config.yaml
n_layer: 16
d_model: 640
n_head: 10
n_kv_head: 5
head_dim: 64
d_mlp: 1728
vocab_size: 48673
activation: "swiglu"
norm: "rmsnorm"
norm_place: "pre"
norm_eps: 1e-05
positions: "rope"
rope_base: 10000.0
rope_fraction: 1.0
qk_norm: true
attn_scale: 0.125
bias: "none"
tie_embeddings: false
parallel_block: false
init: "normal"
init_std_qkv: 0.0244
init_std_o: 0.0244
init_std_up: 0.0244
init_std_down: 0.0
optimizer: "muon"
lr: 0.0082
beta1: 0.9
weight_decay: 0.039
lr_head: 0.00677
warmup_steps: 54
schedule: "cos"
final_lr_fraction: 0.0
batch_tokens: [131072, 262144, 524288]
seq_len: 512
doc_mask: false
train_tokens: 1328000000
steps: 5105
dataset: "wikipedia_en"
MLP neurons of a small language model. Each row is named by its layer, matrix (gate and up: input weights; down: output weights) and neuron, and shows model dimensions 80-271. Each number is 128 + 24 x the weight over its row's rms, rounded and kept within 0 to 255. Numbers have three digits each. A neuron's up and down rows have the sign that makes its largest values positive.
Before each neuron's rows, "fires in" lists the words (lower case) most often at its 100 highest values on Wikipedia text that the model never trained on.

fires in: "as", "was", "the", "chief", "from"
L7.gate168:157129179143104093122177126144094120130138135117110096149107100108097107143149113119138137123135106140099127133111123121173096128164131083126095135112158160153129140105133091096131088134130134171127149115159113116131102143094108152139161157102156115118131123117106149126154134106109148163164156179153132143127173079151146141149166130160167133131137152153162095114112124135123123159131152171117098115124084113116139130155119159135100132113129088163072129150116148132117098130075165144118147118147110133141133101098134089118116144114171156162100161123094165153129110066105132104
L7.up168:185150111170140170108135162131117081100166124141108106097100127122098155140114155125112109122116132141120094124136164145101131140146178092133134114180082158142111170118138114096180152148179116114130088122146114157118108115126179156156124099136142153115164170152113147152151123149124104143118171147093148152124166124121111151128143145129171132123130141138124136118158124122094057101142093126091108122138106163121147090109153145142124116118123159157123127126154152089117083098111101111094121133189094128140168093122148152102130154118125141098095113140101105118122130118136150094
L7.down168:113154117115142118154114109119158120150132153090091123121147118097126103119146105161118160124152072162130142131129140093148108172110083079145161102122187157122111151096153161128109120084158105081120097131139106126131109120166093132137108139154150076158084123154103119154144105161102121141090167126127155138142132110122128070119073165121123095122106120172149102096148146138171141155106130126147120120142163109164152123096103125118127117136104092117103080140069135091137090086166148127148162108145111138098098141142148154168114149100117148135115142112092136144127121120110076089

fires in: "of", "for", "such", "be", "in", "set"
L9.gate1565:141129126159126131149116105143155105143082075173082111139096082105109103130125136175107128123111145097179134088157138124130125148077171135093123109131140114117154164105125167138079131163120167123145132142136144129104141153138138093113170143179119110119178134108164121096143113119098157159083141146192127102143139117177114109144129149068137123116120096139164112133114151144126164151109180154114116126119095108111171139142122155130122085108154116108115138128124120123144167156114113163210149167154117140128136073082153152120162121103179103081141088100157126132129108093114165162
L9.up1565:111146121108097128135146130139155157142124106159103122169134158160142083113186124081149160164102188131167097126170129181141167158081124160136092075108136137100134134113116152156152144113148127074110125096126150133159149128077137131106146133097159144143144118142117159167158116083115173155145147114089138129130133107114142136134107121130155137148122127110148144144086111120083115147172107140153165103145134173135118104093132083166165133119150139114147123137130150155113122158116131114179093111137091090142119138125132113110110122161106170143114110142166115095085161150102132106
L9.down1565:127113125077156124138132157123154131096098088147127118101136101157101169142118151138111106146122082105132179167113092119150102145153117156157126083123127147093116117117084177128118067169155129117132122132131160170091146143142134146149112160153128072136097141142170128134145155152120106122100120147157153119141131163095140134095163129112131112185105115150121123179160094095135113109087120132105097133142148105118165141111122106103121127129118119115102111086128122162102145116128096156156163133183144166110138121091144141130133126115147122147125116098131129116122124156107135130

fires in: "of", "to", "whilst", "s"
L7.gate1079:120113120146101135122137145162139162097077143110086094117214089079105108095173116131102125169102131123156096098158146149094108094126123113097058135092095180133159116138169115121084096132117114133123128124128094120155152144146088100148126128132154131187162125114135140138120161140104166122127100115124121136131110126145138187104109140122136112145128118139166112168151109144164135105096122105170105134135151101118162132110121113136106104158165131106127126092097118160131128149165113060172115123121131139128173124126139121128121121104132167130107176100130156123106149075136157087
L7.up1079:147125132128103147108143150173091136154140104149141135110127138115141105138157135105084135133149104082147105169115116115137089149088133119130083111135117118128155119149147116140134133124141168107135094168136090145094143120126114113115096144140135083147149135115131111115135084143083173127157134102079155131160142074155091145141106144099106095122150132135147156107124120118149091119144075161126151135114115098118149126127105147123092106135140146151172069112168127145117138137145134160110081139108067112153184139095153087135148125130144145092116137132129142126119110103162117183
L7.down1079:163152137147177123152109165132114107145119096125088136127095115120178124118164110121144134149120125141121143159113155128093117141130133120120168152119174140135144123135118154149126127151158140137130127135136140095162114109139124151157162092139126161135153149168121134170146147105123133109125116116112135119145104087102118159141109152113111146101133081111144180188160088128115129125135118123111152152149134130119113113145113098160152087124139083099110157146141162133090124156168090097137155125144090129104117133107136140111096144097141162112112130126131138137124154089116108101

fires in: "and", "of", "addition", "order", "with", "contrast"
L9.gate24:097147135110142123141130144171160088180113077154099121128145091103113125127125168087121144154104101127123140138114142118149165163119098132110077140103140128123131170121136120111115110153155150126146145145129138101113094091139103139096140115128130119131174130159112142084094151131112124130142129125116164139144117166107146134093146090134137159171163120144121105098143171111116143161127131126133094093154136103127144095152129127098153103108115153121139110131176143127110141143097128094119083166137140108165157130145132132085125123109113081119127135112100163137110112097207114133
L9.up24:117145094088163145107150132151134172095134137171139135110159094096121151118167126096095153098109140086107079144092064120129139103110138125111120118141069123105126154135147112088154136131147137130135111144124131156114121159103136120135130151155119152155152182101126102098167143128135139128106131143113114129084102107124106139087083140160131109154154142148146136088147119148099115112159119117129149125123076139149122116148157126102118137118171124140112138139157136143143131141106154150118099112137118116184150139107135121153152130151154080121125171061171186122107159160193092125
L9.down24:149137146155141169141154156087153104164106128123087094134120153063158169112160128155142154153117091134147127154093127135127102109064103102142126107103133137132145111128079105165130091110128141094123123093137099128128133159132105131145134114113156153098063092128157126126153091082125140157080111110152116133116135139101094137148110109132174147193109110088108154158136137102107160150129117150040105149143160130153093129082121107129113107122089147141134187118178135139121121079156167106092084169163124137086127139133163140126132135096144158144137131163126113100130099114109180128

fires in: "to", "in", "on", "of", "for", "against"
L7.gate403:108107090124106112107134156146163167136119142129106118130149104143126166125109113148087130122146109101151153132111092102102156151114178173109104143156087132081137127117094087141106103105135154136174160100079081152147127166138115100157111129117123175093153128126144131121148164127112138125173147084122118111133080209182133142093132130111157093114170127121147124126116158115109143123109129079107134106129106135066128137122157152084159077114130110120113151112127142100105091132140145117142100119105133134124153129114165114094178142111116168180145128068146107130134111140084141115
L7.up403:136108084088126122116118113142130149098191140120156142161129134109109160125129118125157107140152173083133132118135094107112158157146127149104143152109162146105152161111149102102126138145118163156148165162140079190092145155105144102149118117151159157105147117135119065105106105133166166137137199116061156130085137146173117103103107118099143142125153135104130152110128158179118155140166145139145139107154150079118091148154164123161132132088147093131157132085174141129117132149094148151144125117114087137147133143119146100117111144155141091164154103105116147125150140125119114133
L7.down403:105116120094139141129125139175121103122099119120108102125180113156139091130124141116111126127148121134130124117089118135169129131146101132152114147118098124119128105118108135175104092143176167116137124124100119080149153148136105144108144139111164130111125124134147181132142128127101135104143125102164126144096112131131122135098145103121116138169146149141114114142153158126130130162158134094138130159126122127149098100111136131126150146089145098170142154104154136091111124143123131120126134156179100104114125097100110055130150141086132133134153149139127125146148152132096139133

fires in: "to", "as", "of", "the", "promoted", "appointed"
L7.gate43:129119133147101159140107151119130154149155138130098131142140078089151125173151110117127139098101085100085070133097120166150100095136112111083094102127141148135124144107099132145115117120149145133165154150163148137156121115118115110137131116169107119147186099072114148141102123166100156095158138121128123161177122184130123129136122167095136153150152120137123125192135114128136146145130146120127125155120116079150107145188120154086087134140130121084112133120130128156137117113164140135138061134145099092123185132120131152167182173130126140147093129111119143160070132133124120149
L7.up43:150088149199148125137133157156082092143117103150153136115082100118096117147146163136137124129123133125150120129102122129128139162164148133118094131092123160120112130133152082134092082137158124113149163156141159119153112151129127141141111144173134133143153127118106162140148144164128141135065099103134117126136103146116154115117120127179155117141125132087098142123078143160127090121127086128121143096102128110131182091137158141145058120105146116175111107126155126123131151116072101123138130139127126142171150135096153127119071132140136097116135118111130115121144103060124143146
L7.down43:134133115103144133160130125142111080110140173167085155106139146105111140124107114158212105138140045120118133109115158088160100120094076143115148107107117112128096124135113150144076130157155112095098145138156129127164113133134146113120177133182116127188145093159107148119158125136082140099130130124119135156117153138130130152137089129132105140111134143149139128137138153124128143124113163146122132165122114114104103110170106184156110106110156114100118117168115104120097097125148118104187116158128118121080133106134103171144104133104152177135110128132103142127066135128124106119

fires in: "of", "for"
L6.gate320:127133112167125173154144116127114112085093132146127101132093156155127087133184135123144106128143145161119137144130125119122161122101172152082108119113126126140117144122124168087103088163104158066152153127126117154135121135078139130126123131117126135135141133107116105120110155110134155143150137161095136110126110154136151131130124134102077140173102124162124143103162120160120151117123122115142149131118049141119133151113138099102089149120157103112174133111159101125114168065168144130132088143138100116122095118095138118091073148127132153120156139122135090130153121142094146135
L6.up320:148101136104121157155151144087149163123082140118162113110132105105095137119166114109074122086192126152138173097166207150087128089155131122177106188143122132114127109111143118100138133123138104120156149116126149131152147083197161135106096102167139134135147190097112138131163131150095150119111087128133114170116102127108122134132170136120106090130132168139179157171156186117070126132147125090128103098122068118141100135114140126116112148116146100144124107088151125133127142120132078099123135120104128110181152151097146116127135106113191124111135151045094105132138119099134173154
L6.down320:130106178110132105158103108106129132124104150119106125150148186167085111173103108142135128112138116145109098138113105160091146173117138132141106097180127140167123145132134147205183127145116123132132113144163131140111076170117139152115142151146130115116098124088114188131109106098080132125104137105118123096117142187127172123188106126125134128145146123120150133096149088179108127053097162112115102125126129130123123111139142089157109157110122082091121086126152131118140132122135135145151121166133105121127140077172108143158094116139126135145104151081125145112138149105113129121

fires in: "of", "in", "to", "from", "for"
L7.gate188:133105141130137163130135145100150118087138092106124182103147120151166158111115113126102178145132131142152102140155082104125114118122186105114149095131172113144113126163122091110175127109103162165119113168105136158111119115156166150130118135079130130119128116127125137107121130159175146112124128146096091168136139188097129153053163121116100140090114142118134072128146112108101134155135136129121131167168102166135138129164135148158115196139154134174110148100122126106126130111123139177131136118122153113142116131126096122084153135124134121103109113138146092096131123121177130152
L7.up188:106120159151159158136130114133128109157135125114133112123110112139140118117122167150108158112151127122196087117153099077147108096097159098105104145116119120128137149156145113088101136095128139105106091127125117143143167128165142141124061106138142136112073081113148106156203121127112139129100178136115118128131178114124146130121108119124098104137086154168143132157090118116132134149155098092118147119132078148100150093117133096135118126132145117182132107092132094155138097157087104152146095079140100133133136120095166107095140150088091114159149107138103167140144145146146104167
L7.down188:087164143128141181168109139143127103164157096080155094123153120129129097113120142103140109141135139126097082116171109133105148126106125074116089112107146089140141085126106137133183099126089088157156138142110110113132128111128137107136138137124115120156118111130093113132086105157139160122141175138145101120110143163151142105142167105111147163126109085127123155160146166100103107191167132108120130093210126123112102094142181133114144128077106137128120102100118156114116104112129144109108141114125146109109127094158103140163112120131122144085095096119145089111142143170100133113

fires in: "in", "with", "for", "to", "of"
L7.gate408:139099117156102174150186099141089103099122138146080132123147090120141131139193136174115140123162141128147084119117113087125185110118124153081083137156103126068151060153098082135130088093146120099114094104139112110162131158134153117133142129096110081132130146109089095124127146146119154165133159134170096150129111140113141130117136164116158115122127128128131164118159138132125133118176147096166131121099097145122114104110098145122125130127152137149128127143136110109154098110103120149139141131131122091082139121113150182154133156116105135105115119085109122125127148099118133140
L7.up408:107157160110082145100070128145107118168165132113122113129142113128129107145136169111109134139124110134096128128136148115159103136143121164184106166121110100180138176208101129116166115175151157131087155125080119138110149122141137064123152141105133112119101116150152137083104154155115147120117103164125134160123163092119141095118141105110162101144123129131095151168146151106078104123169113105137163099163150110094124090127117120098144142128121128150134092084087134124145127154139162145150106147124131132136089160145164091125155116174096130128141096089125156091125142118136175130
L7.down408:111150122153122137105183136137125120137098088126096124125149135090128074140156183164093136140117142130086152117152140137086123117139130129119140121124106163135130119135093098120119090102176109147147114146122132114083130143085115151075167106097165133134086173136151118134085133118122146162138070150143105133136127089082154096095176126143155103156167103116108123143150133114122133164140155112121110137131139159096141164134135122127110145127068084125177127128104118140146152148151134111136119156098105105167133106193122145143150101099118161150143147100129121132138085108107111131

fires in: "to", "above", "at", "from"
L6.gate907:150107153140129184116114150125111179110159162135131150133135151138150156112156111124084129162153161137130111120137129130121125118085133133138096162131126147108129145176140132136142164149124112161101109171096148158115076144094083114150118158138108133155096124118137123147133133103128139132131145130153130124125108168142117083123104125126127183162146141172089114116136119090149160106129060145127136150110112111144111102149190124139143116100133173130093132104095083111150086116158137093158178152126114113127088172104125138132157149156117115127167119109096134113089119133123153128
L6.up907:171112158107117136161146152080091096127145121121127107148086122142116127166141164176158163131136148108088117138170114144159111133102080118121164105132110129120102144161150153093135148136100106141136135127127108069106106135151114123090173138148083099105105160141102119143177164145094115101130084113159107100116174131132157120124123114141123158133116140172088136139150137098105123150121180124121121161110168120153060180114119124126109139128138135087143110150107139125154173128131146111080088114163121163159080131139146154197114163106139119140121138149113155165141116141122126127
L6.down907:158149142094129150097118126087089135167148119128137152133114141121124156127089143137136134076151123125108107117181118118187138136098101114106108106140142170172108119148087176108160114120095139131145103137117115116135134090133134111121136147123144146139141165153163123111147125163149132125137131123130168114168116098134140143102120146129096117139142150157112143149090110111127119124095116181099137171111132105127108179141150149145124170112101147134138116105120130103166122137126134145124105125102119168147138129143157170160118126062106114096130160124104150140121124126144118133

fires in: "of", "to", "in"
L7.gate228:142119086084103105115117133175123095111142072128147139134104148125126124109154083198131160177164137117138111151155123127128096164089140154129120133113111112092113135153097133175120110160133141093150147160132135129117112152166113124147133145160096138127132107166103101099140140093115143108131127157115140118131160148117140112110136169115127135081097090131096094131146128135128159104149133114102142155129149141084128153133132157111139102151152141082119103149138096100112127149148098164108137158129141106120104135091146202134158160117142151117106131161135136203113087121129121152
L7.up228:127127109133146111155181139142167144147117110118152117110108140163171113133115099105152117180117175144154076172090119114158169138132142114158145163110120100112131117114122134116127147099097153117098120141150137178128162100145170156127114152136145064119156171161121127119134132127140117134138167089156137138138101139113162121145181149151088092165077132121103132095105108099097107103164131132163102124129119154102129096124111141117141128114139078137144126115136188126101131097133079125132135165118130103138092125139153127154114145122113096118095188158175116113127142108168090093
L7.down228:153110118119159114107127126174102118123129122103105121121097128130107099125115119154121111106166112142156113151133137133094083107120177131078123110112115111122123109126150110112119118121150111136116108161144124131136162162100150121164106138129121078128104149180126123101106116115129129095096136142117094094104110118135117127130163131161137151125134113168141085130127100155131095157154144128105117122099102161111127129145154126116146096108111095089154140091161150143106132107162175085142138167129117089146134170110130093104141077145117140131124169168147118087108092126109091060

fires in: "to", "from"
L9.gate1156:121136093123122113128085111101124137130136092124142129163119104105141106116118125137112112113092123096147127178105149119112097109147090075095136180145129120125126131132139134135116122090093120147137108140118127138175159108096122113136120139104136105133165144178093107098138108116092114137111139132093197105123143125127120107106186160102091121122135075106128137144172142147112109137100097158158113155149141073100091162077154111145103097153131123132113153131126114182150155104105075161130092133130111118118159132115128139088133133187142099098135134130160146109102121122096092156
L9.up1156:173098116135152130098107121126146111128139153148138139154141125128150147121152083131123134137071132093152124162113094127093120102166073096093113146117147122123102129109103162096126123142119132121126111132108100113121047132113164153125115123120118181096121111153141118147083104151119121155156107121106145149095156142111176122131102194119118055172128123097136109134073142180129140109103107130142164154158138114119120143113140124083094120128130159153141138132118109116118168099091137182128129144153131099152129105097100124094116106136119100096168112150158157107136130122098145154
L9.down1156:157130142119126170143153130121134089151127139138125152147125137072124152146160138130153150150122124122095175142132105109116109166105125099145156089146101125110136157111138130122133116102134125172145111105121073114144131119105169113105122141150127153190137143136106132137162151088169136112141124138146160150152123066154130111116152137112103153161106121103131175148100137133132167153131131100200081133139130110097109099120106155148118126120146143130134125103139135115139126125140138097118178107139130163113145071113151171130122153099154143122086133110128154124125143082086118144

fires in: "the", "most", "other"
L7.gate1304:129116142123098160060115120153063141106117126132158159123120135138116154088118120142130101104094148124129134144159166147148069109090133106100127152098106123142143146127110121126102132121155132136121117112119157135102152147153079086121086065115146127168112109157156152109095186152146140061147134136134147147161172085124104181133166103134128147127115150140097140117147133103185097113171153138132111089127128124121114108128099125130161103140096133106143096116115107134120087127173148139121118155096077153136113119111116165162108152119103102139150172101134108115138083133153141128
L7.up1304:127141123125145137097160132092135108080138109098148114120142116159113109118131152125108163126121181123142116109070157145137087135113095106082118085149136119123118142148171169146136131132126117152114113094142153156128080113120127131124111129117110113110103078154108125132129104158126110099090143117141158094124164073127105086161119136096098150111089123105091120108145147109189103116176102115114148109091091109127127144113137113136153140086139109139145150138135118122087131116145147129122143115101108184155110096114128147145145162069126109167153123095109171142108075114152119145
L7.down1304:104128100121145130122129144112163122070162118113117121076128115179139145179140113152124124122164105130112104115121138147115133107109148118141134127114107116147158130136138087132096156126124122125177152141129143123149098146117098110146051134104136173125118079155152125099094152176124129141132127105139127133134125124143122144133163136132127098141109143121126155074137100068141082116129134119107122142136131148144118116147108164114126149102129125111146121094120113166108125121102101170125135137164125113155110111129143111087116094111138186153094112141150069120098174126076113145

fires in: "of", "by", "among", "with", "fudosan"
L7.gate281:094147094170139179125120122152120128126145117109099082141171143110155121138082139108139166178099127134130143094105147147090137124141125122140105161126096108069127148121146094108142139121131176120130065133151187145148129092144089153150127138147122130122087121139101127120148140125105076122103152129113144100152132143095113138165114085136091134102110119149105118084119119072126157111140146099122098134105120141127133133146109083097112102112123148091121150161085141140103072132134136132095108140087144086141117130119126111131141171095156154091148127140138115122144161090142120123
L7.up281:172119095127165148132146105145136135126102124149135152134124081130160130130147138137144146129134085135173113129103091119077138125139135127106062088120113133130078104097150106161108133120149122101105149138119066093165103124095133126138107099143133138093109152116147135148086118109119126131100124115101133148116134137099148132071119136117142138104151102138108105088121111103109189097162162130132135154146113130148149141120124112133107134110129139096096143158169134132137174106133122099126143099101107114100114107149123098124118114113084111123138091106173143164118125147113119121
L7.down281:103117136128142123130114125166120122110118127113121115124140150119145160106153166117117170136177146154085131080112128118101102105095109156105133150128139077150151139117161123090113123133122110150156129117098083136122128117143093104146103111147145184146140159124116126096170122154116101155111146141084116145175132108092123124163072117126153173136120115150140144075120188143117129148085092133137094093135080083107126126117122111147118116109130153136143155138137123116147120152135114134146142123108114139151121092123113145129123132135126111135146117147087129101110133107205108074

fires in: "from", "of", "to", "with", "using", "note"
L9.gate1355:088164123165100111119148169127125123103110126146163144078180109129121103116117103111111095144142107121113133090145115108150176096104131136165098142138141112111136142114129122075139109129090128100174118145157127147151127143177126095144092132127096131138136125142124132116103113114125140144165157141119090180139104153076099144141128139124138163084154146126129118147139128164132100157111117097113116105163152155108082175124138154131104141108174166148162091103131103133121121124167131159166101136051145120164134094140176143120166073086118158139134135108153142121143167169149111134
L9.up1355:111173146143081129113161148127114093128121162096142093073140121100151114102122148126113153147134124118148099101148179124152171094137164126144109104112133129093133114104145108116184095129104145128141122157163100165146108127128111099175115105164107136158115151102114114105124120117130142136161143115123111151144130157112098153155160109103169158091128151136133128114141137149117106123132125080112115108156132130129104137147125129125103145100157133129175099123129132152132091145156135150120128134092097107153167123143144131128120083110163154144138163106123118073136154128094106096
L9.down1355:164123161094160112122096115134082099161138143142124102146100151096139176121092153110140165116152113147084129143137163105165096151115116156123134137101109129147154076130110097146144124135153113176107130149137146191132130079103101075125139104138151137089140107120132136123138156142137113128156130111114166105119143139172052119155137124160142133151132083111097153130114110110136135129108092131133124115130109124143147133144089132148100113088110132168121128156127125108164109076119120111077164159160126151129145084129103129143106083133142120157151133120111123122132093122126118167

fires in: "to", "has", "was"
L9.gate345:143131123149125150126114157134174085158161161175117132200087135098162082085148135143124113162094130104140148120141129114127096127139151145121130128163106136121116145129112131110145163121116168124135125131111092123144133086146149112118142160102096135164152151123086078120121121135120145146127098136130145118121126113092137127108100114104094125147122140096146109193130131197119162102153116123124086160130183127117115120130133110141147154159132187172142140072115119121114162136098135134157119177081117161124130121142125158100156150088164095095078159089126138140121110163136171144
L9.up345:124118126151086102113147150080087096123115124122138147135125133121133155096120142166143180127111096128186131119145118171141125142104113113117080140139118098119109150073187156142121077125139128124110142136137127105170151137134099119098139163124151104114131103150155149102114142132095131114146125128134124114119120096115121157140123218131122137156111132102122106155098127157122134148152116112140081123163117107122144127143090141141091129109134121107173079147102112123125128149124137145139113120163113138137153116131157161128154099154146113170100118169106130141174157127132160175
L9.down345:102121134100105168127107131173129091131112098142120187120162131132123136148166148142134130129142133130142150120117162136156133125104126149127123113130092120132142164151096104124134180090155146139108149098103109164147119091140139141109111137129138150150109106103085098110150116143124162103127160120140164097119109120087164115105120091129129120168124139101139152125131137154119172157098157124123132103114145127105136125097135133163132172116120154129060147129091154123155166095088137142101155167045120146139113093114135125162158168098115105121121130090171135108149129137128111114

fires in: "to", "of", "despite", "against", "from", "with"
L7.gate1422:167165111110153112142166142145113163119112130104105147143116146098142104107157182097120157162111110106107099140102106135135145087107145121145137100193114108107139098165144110133145143081147133150105107139117120129133108151116116099165100129127133108139133127139120097080161184186156140109113092087112109124165124111121134112151163109115117101117168111141127141114131160150125122103146141131093121112118149120113135138129134136124107174122111121178134091132137141137089106144145127096106114136132146144127151154135147110094158159113131170097126157160090125099131184164105122152
L7.up1422:188154108091104133110137152166111123112103114119104129097145147107130144110126088122116129144138141116123106163130107117155173099071111151143151099156135093116142130131144115099136167135163123135107102135126104132138087124142149115134102136113151119165164150136080140123116128143153147156133080132137095100154145121133161125153143109093104119123102137131120148126162154135141110075155096115095140139159165129108147103144133120116097123093140156146093112134167111123081119133140105144093111121132126148136171189111136098119146144079151159103147135151164073123137131147130132156
L7.down1422:119115165132147108118110125143112131112119123144133125131166112092095165100144097108112144110191093110079119119109096109152116138059117170145140121145159109164145132134156146119151184118117121113104146118102057125145082097108105140131156112125114089140154116136139131157104148142164075121120114102123114115154147146121081179137141098124160103101174139134143140132119119146161069102136119136110104151152126100111104168132146132152112144105077110127108159126168120151124152125086084123106123121113128172107164139126096150115150098116173155146133120128160119126140114101092133146

fires in: "that", "to", "in", "by", "of", "on"
L6.gate1681:115150139150118146137139104146138104098120171118130120138127127087128130172142135178127132100107137164136108118136113120081159070157116113128128093133108100138132055118102099078115126158121153135142116151155138127156147128157149169139113112153117090111092109168109117106166118124154193078066143126137165114084124108114118113151108114136060145090127132112130087087122073113105150143114154163096129115092103207099148142141130130125132139096158119117169149095105101130076097134130133109147096120145102125144105145113129065117104116147114190117159135167130131154132130116100125153
L6.up1681:165152146127124174101154161120116127127116165089123136158100112089134135150143082117120137109126147143111118110128140142096132118119135098143122080120118051142125106065133131069141158175133134153148111156113149149132165140144136121141136161149110084107110102134114146096156111103124193076098160129111132142116094107083099125137126092153105153099132151137165112086092114119131110114102110147131102106139137149111137126149081093120109144102135138111169157080133096146123125117188119116091096120117124134134130159136134070132114109154086139142160151169084104133172129119099119149
L6.down1681:156118132146158127121100158099077121134117088151139133170126078100140127129105113089150127170144123088080156115121170138132143120135148179160137130129159139094149149134195122133106093167150140163110075127128110133128153091060114096171115162106118136149139139070121142140101161103116115138143099166081110150145104110082089112105151149117131106120109137150149146143155150138094118062117118088150134165158122088121100107143155188134130107161114158154095115111148160117108095144155144124129147100090132142161154132136151119179137109151101104137108168126089057140132141128136104146

fires in: "to", "not", "than", "be", "any", "from"
L7.gate124:120094151165117142105135117133123099142119173145133130130100186165098126103107125125129108147152093125154097151097149106134177118131169142088117124135118115114113168162114154127151136191109110157157104135077122123130119125073111155203105131158123157159121128157103104142140148103112150102122156135159139130105111120113144141102091091124123132116133108152125129126092129067131134142122121149129164145122143087132109135120108110150134103145114140229096147131132064089118146080118140082118117125138135170078153125112131120154090148076119122115132099165159181113145121158107139130
L7.up124:170095153156091137102118143126132104124100103134112127110108137171152136148130127122121128168123095074122128096121114108122094164139161187105123163132116152139129132108136097100109166113111119124090143109203117148117136163086075108156084122141149137100108170167165137101132120092114192131171132142141144110141159097115152134141164100142121119133115099133128152137144142168144130131120107112167106103138156127152102138134124106112127123174118136115135174133130136159154116131120100153109147120155096112103129131139127146124067167112090096163157084143099076111108085119155120115
L7.down124:095140124120139156172098115174154112131133158114113136120140135097155120113104104157100127182159106091127097110093105155152133134106114112145098138132173129111104096111117147097084107116108089104117147127109143119109134131130159161125123125110066087143082093130085166133138147114139136087131157134105133110115116134146141140100069135110152136119155124103121127117128132112154116101112138144145190150100151136084126116133097138170142113117123175150130126105141148154102110173127139111116132113148114115125119118105137168138142097094096117132117117104131134131117172124136118103

fires in: "in", "on", "other", "of", "from"
L9.gate858:118163140104111145135136127121118121146154153087127106123135208128151131157142124152120095146137155135112101136154152151109119097106136097147139156169126162157155165146052139148114122154108142116150117117145151082125155164115115114173131129156131108125130117125127132108121138162151148125146115115132115142134168152162137089131155116103079177082109113168125108107125107130150169131134174159121132102115100141151139115155100159086180098144097132130097115116116107089149091143114202131145172087089145116167166192163098139141126097112161132166131114171136106129134090120135119131
L9.up858:125099137090125134140127108091159151133138137149178109118146167100127158176130152156121123116144140171106097139086117130116130117163122094172151138138121133136124108101085128118133130116060136152136106117125125114110125130105091110112145109080115132135125109142143141113169124119142144118102123135078161085128127117110145134087134130107137155135144130101154109110124092151157169129097110118174125152118137174119148108111140124148109170107114147110178155128141123104118125133120165118159109146118119164141108053144095167140094202119100117164142095140154170113121141114091112130
L9.down858:095116130119098121133151151106127121161127117122128126121149121155163102085119120126117146073126119141111123113205138137085122109109117119128094088125128112117139119103115115131193151137103144134159116165149101121139094144114106101103160102135117099129107153134148063098122112138104098130139145126140099141104117140131127136086152141134133158086153115147150153160154109143144124117148123124128125081104122153102123142095136144135153110143175149122154134090166132136098099148106179136079118119090141110121173129135099117149128124112113150149119145136162135147105110159133117074

fires in: "of", "for", "from", "which"
L7.gate453:129131119143105154158140091102074124116111103148153155132134141141089155165139105128129133129164155166141122134122135103141114140095088141118124101121139135159135157137114127089138131127145179114137121131117104124143124147101122154115139152135154099099143103182116127167156136109095140095122178095137172112143145057140118099093133106110129102108144120105157097138123124146144118174144147057091127143155119148118138124124146115153129147179158100144114108053137079157114151171154120122096142122128126123111079136102131042141097166140200119093133099140180119168111108088141134129
L7.up453:131133096127122086125152125125207109116151135134132135159115134060138114106126152104135118139152141074178189132156145112176135130139134076107106116139135109155122121119147106076148120107093138159150095141134116096144141124153123143114069119123112133143118162128137165123102101124098133128126115125125112115120111115126121146143184129131119109124154152101147112153143113120114136122173128103102115141148160154101133159099171113102111128075123143149110137135099144115127123109056119122131126123173111131109126101102148134160102135082131107140142115083182133127129138067141143139
L7.down453:131130160123104137108128134110158174163139133118129182134162114124143164144144164135145134162144109101113105134107099126111143130152179123173173161153129123111161125130098127150130124129130117136118135173139157153105103095110111116173169142098122179156103104099109098106114124121166111115098078151091123124087142155159137117091116121177145141092113089141102127121122124155117136143063149162181063129085138127162115087132112102128149149138094113126162123150133151113140134128143114138141095148109130109111131169113132159187163105125089127150147128117123137135087143156135111113

fires in: "not", "no", "l", "to"
L7.gate535:150158141134147152133051141120193116137080156163116134127139100138080145179118164156115097141134140096120150130114066118088121136102108104123174126167134140147114131118099139120117131158124149162165137104104118117113140118127156142140129164154124124179102167121143139109122144107111156157111150099144158135120076154156113125120156111108115120122144151206115096159123110104095142072101143105126146154144131119160100140143120137094141070129126146178108146154134140106101116124108105134118147099121168150152210144157162150135088118112143151147125108134091106153114141112154158142
L7.up535:085128110135107118136139102126104089102110115118151113100171138143080132102152146092154124158127098175125158121126121105107126122110125135169076122095123120172181138122117147117107140143127127137153087120106124154144165120128114151117115114130103105079125142175138149131133126127098149122125152154142153106156140123116126156163142103123147130105145143098162129114158088124116111141153118156101135101121134155125171164119131095134163128146159154147192117109145122175139111155115120101095127042188137116116113099120158122137157161125162163099090125098130151104143108107110099104
L7.down535:136150129134122161119071114129133114105132136111138147155171123128174112096101106141155136146163090161140126163126114101132136113081142136130180088133099138133145180158136165192160187130162092143137140124116126103145157142188083092154112108173197159150157154150124132057124123123134144131094118111122123133139123112164112118145108119098154113149156108099138108111164131127126119160098141119137144143089141157105101101105087088142129119103087141132119174137105123083137131135125111097140110156113132098118148144089100127149114120121105087152146090116147165138136114109109164123